From a checkpoint of a small transformer trained on Wikipedia: normalized queries and keys.
MLP neurons of a small language model. Each row is named by its layer, matrix (up: input weights) and neuron, and shows model dimensions 144-239. Each number is 200 + 20 x the weight over its row's rms, rounded and kept within 0 to 999.
A block is one neuron, or neurons of one layer that tend to fire together. Before each block is what it responds to, as a language model described it from the Wikipedia text at the highest values.

Short inner fragments of common words split oddly by the tokenizer, mostly "y" (t-y-pe, s-y-stem, L-y-dia), also "ag" in message, "og" in recognize, "he"/"ou" in whether/would.
L9.up283,199,209,187,199,216,198,178,173,217,181,233,227,179,205,188,209,237,207,253,197,201,231,193,192,189,209,246,209,208,191,214,175,186,218,178,247,145,183,221,206,190,186,197,222,203,176,204,206,199,210,213,181,179,178,194,190,185,190,207,218,193,202,170,195,176,185,180,253,199,202,171,196,197,176,224,192,229,180,208,193,211,196,214,229,206,222,225,199,209,169,194,204,200,221,204,186

Closing === or == markers of Wikipedia section headings (Trades, Theories, Career), plus colons introducing lists and table-row pipes before a line break; weaker on word fragments like re in record or reportedly.
L9.up646,182,211,192,199,194,201,190,151,224,185,158,204,189,225,170,195,214,180,258,203,192,203,226,171,181,184,203,182,229,201,205,200,183,200,221,195,206,209,201,174,179,216,204,215,189,216,193,212,211,214,162,199,194,195,194,241,196,238,208,189,211,193,238,250,200,187,152,217,202,192,198,244,196,191,169,183,222,213,178,218,219,191,208,205,228,179,226,216,202,213,223,207,235,206,204,177

Fires on the letter y as a mid-word piece after a preceding fragment, as in D-y-namics, The-y, Famil-y, Ital-y; sometimes other pieces like ow in kn-ow-n.
L2.up131,221,217,199,213,205,183,218,168,217,216,174,226,192,229,222,219,184,196,178,208,173,208,213,197,226,156,225,137,225,214,213,205,207,184,201,249,194,184,236,200,194,190,196,190,194,206,231,205,213,229,200,184,202,145,227,244,244,156,211,242,224,174,179,227,185,219,207,192,211,216,193,213,193,174,182,213,211,188,207,209,226,206,213,173,192,165,220,224,177,192,196,172,205,168,179,188
L2.up261,205,199,203,204,214,220,198,209,190,169,212,212,186,206,206,218,225,156,154,159,218,193,156,210,208,210,188,194,188,212,190,215,176,230,191,213,197,198,181,241,190,207,203,226,207,196,179,188,208,178,192,227,191,177,203,210,192,238,211,202,233,199,191,206,194,177,201,232,207,215,223,167,215,202,186,166,202,206,206,156,181,232,192,198,232,230,211,201,209,188,185,213,222,180,195,208
L2.up379,191,226,175,200,222,194,202,220,211,218,210,207,226,176,203,240,174,215,191,227,186,221,169,185,253,185,129,161,211,208,196,186,197,182,211,222,184,196,170,176,203,202,163,199,202,218,202,224,205,225,190,182,207,178,200,221,197,235,216,193,225,222,184,206,198,148,168,225,201,168,194,215,210,214,204,236,212,188,199,217,196,205,198,166,172,197,196,209,190,212,233,183,179,198,171,229
L2.up491,202,217,183,167,197,194,215,206,179,212,206,209,223,164,193,190,177,219,181,194,224,189,248,210,253,208,200,227,224,222,208,213,186,205,213,191,191,246,186,213,164,197,201,207,198,187,161,216,191,215,212,158,188,218,190,195,161,209,218,199,227,185,205,205,202,208,171,200,203,206,163,186,231,179,218,210,199,194,197,190,216,206,191,188,222,206,207,216,219,174,204,210,215,239,197,205
L2.up538,199,190,225,221,182,173,220,215,229,227,244,172,192,209,199,228,229,235,206,230,198,202,206,194,169,189,182,185,196,214,157,160,166,192,196,215,200,172,224,229,212,219,173,218,230,194,211,174,222,197,224,189,161,190,176,204,192,199,215,196,184,212,197,199,170,191,202,214,200,189,189,212,214,211,212,190,237,218,178,179,210,202,193,212,192,201,210,230,209,236,217,210,185,202,188,203
L2.up567,199,227,231,183,177,233,214,190,199,213,222,199,212,183,203,190,199,207,186,208,209,188,184,192,186,206,193,219,203,209,227,200,199,194,201,215,230,214,179,200,193,243,179,182,189,214,218,231,177,189,237,213,184,207,174,227,159,221,199,157,213,235,174,189,170,161,176,224,193,215,228,185,185,192,190,222,124,216,205,230,219,232,201,198,174,190,175,220,208,226,203,199,239,237,234,214
L2.up586,204,189,235,199,219,212,177,206,205,216,226,174,221,215,203,204,188,220,192,164,200,199,199,183,174,190,149,186,205,227,205,169,223,213,219,219,213,226,217,192,190,220,213,195,203,187,198,201,200,214,230,202,155,214,196,183,198,179,213,191,200,216,193,202,191,193,246,200,198,191,175,214,209,201,201,224,206,193,198,213,197,190,176,184,215,224,188,210,205,212,192,189,203,214,238,221
L2.up925,190,209,180,202,168,198,200,190,206,198,205,181,200,201,176,197,205,220,141,172,208,229,209,197,223,191,193,201,202,209,209,188,209,211,227,198,195,175,215,165,191,213,187,212,218,226,197,202,212,241,172,190,193,148,198,186,185,199,214,224,234,201,195,222,197,197,219,211,197,156,209,220,182,240,170,218,202,202,202,194,198,226,192,167,191,169,181,170,224,177,233,177,207,197,182,192

Short word-internal pieces like iv, et, at split from common words, strongest on "iv" in Un-iv-ersity, also ann-iv-ersary, m-et-hanone, w-at-ershed.
L5.up190,221,165,192,202,207,210,209,212,198,211,233,214,207,241,193,182,190,178,169,229,217,177,204,198,225,173,208,217,178,186,185,215,221,212,196,160,204,185,204,202,170,195,217,219,205,215,168,243,193,206,179,231,210,233,235,227,214,200,188,182,205,210,186,223,209,204,178,219,198,197,199,206,219,187,213,232,168,182,206,192,208,179,217,197,173,217,188,184,162,176,169,192,182,199,202,182
L5.up204,214,175,227,225,179,206,151,200,192,213,213,187,181,173,219,197,185,192,197,201,221,220,185,171,203,248,223,213,198,207,208,214,172,192,228,203,165,221,182,249,194,223,166,220,179,206,196,221,198,196,206,185,209,227,208,168,240,189,165,178,210,232,213,215,217,215,182,206,199,196,201,214,213,245,164,219,228,211,192,184,197,205,219,202,215,191,178,188,201,172,183,162,196,213,237,162
L5.up370,210,175,193,221,216,234,168,206,216,187,203,175,172,198,195,191,231,221,184,202,190,178,184,171,232,190,206,193,227,205,190,228,214,172,239,213,195,215,217,198,197,210,212,193,212,208,193,233,213,169,212,192,186,194,176,253,211,203,214,183,199,202,177,203,181,187,190,201,196,218,216,205,195,184,176,191,203,220,226,213,216,187,206,188,180,201,205,197,207,180,189,161,236,200,205,167
L5.up457,191,204,216,175,200,209,181,234,195,221,253,173,255,236,208,201,187,183,213,189,189,186,223,174,203,220,203,210,212,192,237,241,194,194,205,186,213,216,177,173,191,151,192,206,152,208,194,201,209,197,194,191,213,213,215,199,167,231,205,204,191,231,218,236,212,196,163,194,204,188,219,195,165,178,189,198,161,215,197,196,215,196,185,202,185,187,193,204,201,154,218,205,216,205,183,207
L5.up827,192,190,216,204,209,201,171,167,221,211,209,195,188,178,183,181,226,194,186,189,205,156,177,208,201,237,222,223,190,209,225,214,204,204,195,165,196,211,203,194,171,183,145,189,213,196,170,174,199,152,212,208,224,212,217,199,219,214,251,212,164,186,180,189,182,217,190,182,176,209,231,244,195,194,233,206,214,199,202,186,183,196,214,192,212,207,189,247,193,216,141,186,199,176,205,155
L5.up835,223,184,211,202,165,204,206,193,230,200,176,204,228,196,186,207,216,197,214,159,201,165,203,201,209,209,209,205,204,202,188,205,172,220,207,216,200,223,194,216,174,171,162,191,184,220,173,186,173,164,213,189,247,207,198,168,238,208,179,196,201,222,188,207,190,180,186,190,165,215,200,219,250,210,205,242,209,197,192,180,199,199,186,208,179,199,225,211,195,206,209,218,189,204,187,198
L5.up872,192,207,254,208,204,196,175,205,172,204,220,206,230,232,227,220,183,222,171,190,216,185,186,206,193,204,193,220,194,217,173,199,201,226,208,205,180,188,170,189,176,174,226,189,204,214,200,226,160,189,154,177,228,198,219,223,210,169,191,210,196,204,208,196,210,203,193,176,162,208,230,189,208,207,154,212,201,187,172,190,189,186,177,216,204,239,188,178,199,190,216,222,231,167,216,196
L5.up908,230,209,219,193,193,214,236,231,161,198,180,228,198,220,188,158,202,187,195,214,233,240,201,174,188,207,171,139,176,211,235,218,199,186,202,201,197,208,202,216,235,212,219,224,205,218,199,207,198,185,229,172,189,192,185,195,231,191,204,219,216,210,195,193,182,165,216,188,202,219,174,199,182,238,218,201,188,194,197,210,167,204,194,204,175,184,238,218,172,182,201,179,202,197,213,192

Short word-piece inside a longer word, right after its opening fragment, mostly names and common words: Un-iv-ersity, Fe-b-ruary, H-id-dleston, Fest-iv-al.
L2.up155,218,216,185,209,180,230,189,184,163,188,212,213,186,225,202,188,199,216,158,213,153,192,173,204,180,239,211,166,185,183,203,211,168,214,226,197,189,173,199,215,179,199,222,215,204,205,193,185,138,176,175,173,214,204,199,204,200,185,227,237,205,199,211,204,210,173,166,204,191,230,182,215,225,186,228,170,161,191,201,182,208,186,207,194,203,230,210,206,167,160,230,206,195,168,200,215
L2.up269,194,213,178,226,202,231,201,197,199,228,196,186,227,186,183,173,179,224,200,191,260,215,200,190,196,208,159,215,206,238,185,206,170,197,221,198,217,167,171,170,225,195,163,147,225,217,236,208,217,214,209,201,201,202,200,216,213,217,195,187,220,196,193,172,184,172,175,210,180,187,187,225,196,161,187,191,229,168,197,185,190,233,204,218,238,204,211,214,239,226,214,212,184,228,180,196
L2.up275,202,209,174,207,173,215,207,205,177,233,190,201,170,170,225,207,167,213,218,242,213,190,193,157,196,180,196,166,224,210,189,210,213,203,217,218,204,209,221,153,201,213,174,227,214,231,207,211,200,180,217,212,169,206,178,226,172,206,233,207,180,233,191,215,201,187,176,222,237,203,160,203,183,222,187,233,175,186,183,218,198,192,188,225,198,177,204,233,181,202,188,199,183,179,209,198
L2.up321,198,211,201,208,219,228,174,217,181,187,210,188,171,172,214,205,239,203,188,221,205,208,189,205,181,205,209,147,191,195,182,209,195,182,209,194,211,193,239,188,205,193,162,233,176,180,230,194,198,229,180,205,198,187,208,204,205,186,186,208,190,213,181,190,190,192,208,200,217,223,192,227,192,195,165,193,153,204,174,188,248,224,219,182,191,196,203,220,194,187,178,170,212,208,221,223
L2.up685,197,217,197,200,197,164,194,178,191,199,178,200,215,196,224,215,200,172,199,235,198,205,209,171,197,264,226,191,197,212,222,217,200,215,195,220,198,226,240,204,221,207,174,184,160,178,193,177,169,183,240,205,220,214,214,209,174,181,180,183,167,193,172,253,187,164,186,161,189,188,204,169,212,210,200,222,176,182,209,208,232,220,238,207,218,177,212,197,191,172,183,175,204,199,207,191
L2.up707,176,214,216,178,213,213,187,158,197,205,178,204,225,194,164,199,219,180,198,192,206,248,197,202,209,232,204,169,193,206,216,224,203,230,232,208,169,242,171,209,168,195,168,200,186,214,235,210,164,218,188,229,206,151,224,208,187,189,178,201,205,211,199,190,183,212,184,189,227,173,179,175,222,179,175,214,238,188,216,202,240,185,214,215,210,216,224,194,196,192,206,223,225,182,225,196
L2.up779,225,236,191,218,196,177,216,166,182,185,175,198,201,219,232,219,206,200,221,217,185,201,195,198,164,195,170,212,199,190,236,239,203,209,253,200,192,172,216,230,202,204,195,171,203,198,234,172,197,208,223,199,226,194,217,218,184,215,177,202,204,208,213,197,211,188,184,200,172,148,210,172,227,170,172,197,206,208,217,175,213,172,165,206,177,210,191,208,169,204,201,182,234,204,194,220
L2.up920,203,224,214,200,177,218,175,166,178,169,252,180,219,175,231,189,177,186,229,164,184,178,173,166,196,188,172,194,195,171,244,205,181,175,250,183,177,207,212,210,206,195,209,181,208,179,211,217,196,219,178,194,216,222,195,170,204,216,197,209,202,205,178,219,215,204,171,207,204,200,208,214,221,234,207,212,163,193,173,193,209,193,197,209,215,208,194,239,186,198,193,233,189,211,198,215

Closing === or == marks that end wiki section headings such as ===Development=== and ==Background==, plus closing quotation marks after quoted names.
L2.up84,189,246,221,208,190,191,162,202,198,208,175,187,208,217,189,173,220,190,211,172,163,210,210,185,177,217,194,186,215,223,161,181,181,198,185,223,195,199,203,213,189,177,194,221,188,229,166,199,189,219,187,202,202,191,161,195,191,229,195,182,192,226,212,203,210,223,214,153,212,218,207,202,220,217,203,210,243,202,218,199,213,195,210,212,169,219,221,235,174,211,187,199,218,194,198,238
L2.up136,215,180,183,220,191,230,196,186,218,212,201,215,157,215,187,175,189,234,182,228,207,177,214,161,212,176,219,214,213,217,221,236,187,194,168,213,185,196,213,175,174,181,252,211,160,209,212,170,201,233,181,205,202,185,170,213,221,174,211,184,166,220,206,207,182,168,200,161,242,175,223,232,192,186,194,199,232,192,192,169,206,210,206,191,174,218,196,190,225,193,166,207,170,175,177,172
L2.up179,193,214,193,204,189,204,235,203,202,208,199,224,207,203,192,208,166,204,225,197,189,163,169,181,194,203,183,198,253,210,224,174,228,166,264,227,204,204,208,203,200,182,205,183,181,190,204,192,209,195,173,203,204,209,216,157,195,227,180,153,174,193,179,188,195,197,178,210,203,184,216,228,207,202,213,213,160,185,207,180,236,177,230,196,201,177,193,229,208,234,242,199,203,200,215,178
L2.up520,201,187,171,200,177,198,177,190,207,154,186,201,221,186,228,150,205,213,217,187,171,207,199,225,176,228,189,200,213,194,208,225,187,221,197,183,202,190,195,203,187,209,216,194,206,213,199,191,234,181,202,194,181,228,213,210,199,199,218,198,215,199,197,165,219,222,227,210,226,195,192,187,212,198,192,170,187,188,210,212,240,202,199,170,188,178,175,219,150,210,204,177,209,190,210,200
L2.up631,181,225,180,231,186,208,213,205,214,180,200,207,141,197,194,188,199,191,204,228,208,200,198,173,212,204,204,182,225,168,160,168,205,192,234,182,197,194,178,241,209,216,210,211,184,207,220,197,228,185,210,160,189,216,229,225,233,188,191,202,199,208,220,208,174,187,184,193,206,239,224,178,185,200,198,215,220,191,216,165,233,220,212,174,187,226,192,227,219,201,182,185,191,202,219,198
L2.up643,198,167,213,165,200,175,193,199,213,187,164,204,202,205,177,188,187,192,232,209,194,240,196,193,211,211,215,232,213,198,194,209,159,179,171,208,174,188,205,211,224,200,203,182,195,201,144,211,182,190,194,231,204,216,186,193,217,210,212,149,232,198,173,198,191,232,188,227,185,178,208,201,198,197,221,192,176,217,237,178,186,189,224,178,216,141,213,207,172,210,228,209,218,164,219,237
L2.up810,175,223,252,197,191,202,202,214,211,209,209,224,213,210,199,192,184,238,214,194,189,227,180,200,208,198,187,241,192,226,199,201,212,163,165,220,210,225,225,215,174,163,221,192,198,200,211,195,208,193,168,197,206,212,177,202,205,196,196,173,211,213,199,220,162,211,217,218,221,203,172,191,218,217,191,231,173,210,197,191,219,207,178,212,203,195,210,222,173,206,200,207,183,163,194,195
L2.up945,230,204,183,203,204,181,207,212,178,235,207,171,226,212,192,184,195,186,229,177,198,177,210,144,188,175,252,166,190,227,204,190,182,190,203,182,201,205,202,202,185,173,187,211,159,236,193,191,200,184,209,193,213,193,197,215,194,242,179,204,188,225,166,202,195,197,210,198,210,228,186,190,194,177,208,195,231,202,222,199,177,201,188,187,187,198,201,204,187,164,195,224,200,186,200,176

Word-opening pieces of words split into sub-tokens, such as the capital R or T starting a name (R|andy, T|revor) or inner pieces like iv in Un|iv|ersity and c|iv|il and ct in O|ct|ober.
L9.up609,224,222,256,230,200,187,166,223,222,187,214,202,188,204,141,195,258,195,206,226,201,190,201,196,187,202,195,206,218,170,168,183,210,184,201,211,216,205,208,186,193,224,179,179,248,189,183,223,205,176,174,200,228,185,202,238,226,222,209,208,182,191,216,219,219,228,199,165,196,170,202,203,228,194,197,227,220,189,174,199,194,175,193,186,182,182,195,219,200,194,186,186,235,201,183,209

Closing == or === after Wikipedia section titles (==History==), " of" after role nouns (president of, member of), and word-final pieces (During, against).
L5.up82,207,201,199,215,208,220,190,201,176,192,204,169,228,214,226,164,203,209,177,152,192,197,206,177,202,208,233,176,192,216,232,225,220,198,215,181,177,184,200,160,199,215,187,205,163,187,168,182,223,225,240,221,214,183,215,183,201,204,219,195,209,212,201,206,204,198,201,227,191,211,163,197,223,160,212,196,221,195,158,177,220,217,229,188,194,230,219,178,179,192,192,198,255,199,210,211
L5.up89,202,232,221,186,192,188,196,209,180,173,184,183,215,207,202,217,187,198,216,227,199,214,212,196,190,197,183,237,228,212,177,163,198,196,156,197,225,218,168,222,179,202,142,200,211,212,161,219,197,226,186,205,188,192,206,193,203,203,206,202,206,166,218,255,192,191,196,181,189,199,210,234,182,189,201,200,209,205,208,186,199,213,184,214,192,215,159,192,195,227,194,165,180,186,167,153
L5.up94,220,227,196,224,211,168,222,199,206,215,197,199,170,207,182,177,211,217,210,210,212,246,175,189,220,230,208,224,220,176,194,194,199,179,252,206,206,148,211,195,219,208,193,209,186,219,205,207,223,187,185,231,211,214,174,201,220,181,219,197,212,189,203,206,209,213,158,236,241,182,198,164,161,195,214,196,191,187,197,173,190,196,247,222,219,222,143,179,196,213,217,191,205,173,204,219
L5.up175,159,191,206,207,216,204,194,194,187,208,199,214,224,222,238,166,195,228,215,169,181,217,184,210,224,174,198,187,215,203,211,207,188,201,195,166,183,178,208,214,190,189,193,201,182,198,194,176,208,207,180,217,163,200,192,211,193,206,197,190,163,201,259,188,215,218,210,193,196,188,203,194,196,218,163,204,173,187,219,196,208,200,225,188,202,208,227,223,204,229,219,230,238,188,205,223
L5.up364,184,218,177,210,189,189,197,204,206,184,206,214,183,192,171,207,171,218,206,171,216,188,233,209,224,191,209,160,236,189,174,234,219,201,198,202,177,181,209,193,194,164,191,182,165,208,189,192,184,182,209,185,184,231,192,181,208,238,209,199,207,245,236,207,195,177,201,195,216,211,187,191,184,218,187,235,190,239,239,180,259,205,180,239,203,194,212,243,192,226,188,209,164,166,221,234
L5.up666,218,195,163,223,179,194,192,183,198,206,210,215,217,215,203,240,168,208,222,170,191,205,192,173,198,199,177,199,205,204,199,211,205,239,197,243,186,186,175,176,192,167,208,226,179,206,186,184,196,212,244,192,224,186,177,208,225,200,177,218,178,200,235,171,202,232,216,194,184,181,186,179,207,197,231,209,212,198,178,188,208,201,168,159,231,223,238,203,151,194,221,194,205,193,200,180
L5.up949,167,199,201,186,199,230,185,165,179,226,185,196,222,177,179,199,199,221,215,193,192,218,213,212,186,205,219,181,212,169,191,220,210,163,228,208,170,224,173,172,220,213,203,233,209,209,214,215,213,194,231,201,227,221,214,197,206,215,224,227,212,221,222,184,172,205,199,189,220,207,210,177,166,209,215,206,194,235,202,185,228,213,201,164,231,182,184,213,162,223,206,187,187,191,186,213
L5.up974,178,185,203,233,173,216,168,159,204,200,194,209,213,200,215,198,210,188,201,175,230,213,186,193,228,200,184,184,178,226,208,214,153,231,180,186,205,215,227,184,182,240,157,197,180,183,215,216,219,197,164,197,207,204,208,211,182,219,232,184,195,175,210,191,213,243,202,214,200,203,254,173,208,196,200,226,213,181,176,216,184,193,181,188,186,182,205,202,159,181,208,183,217,177,224,187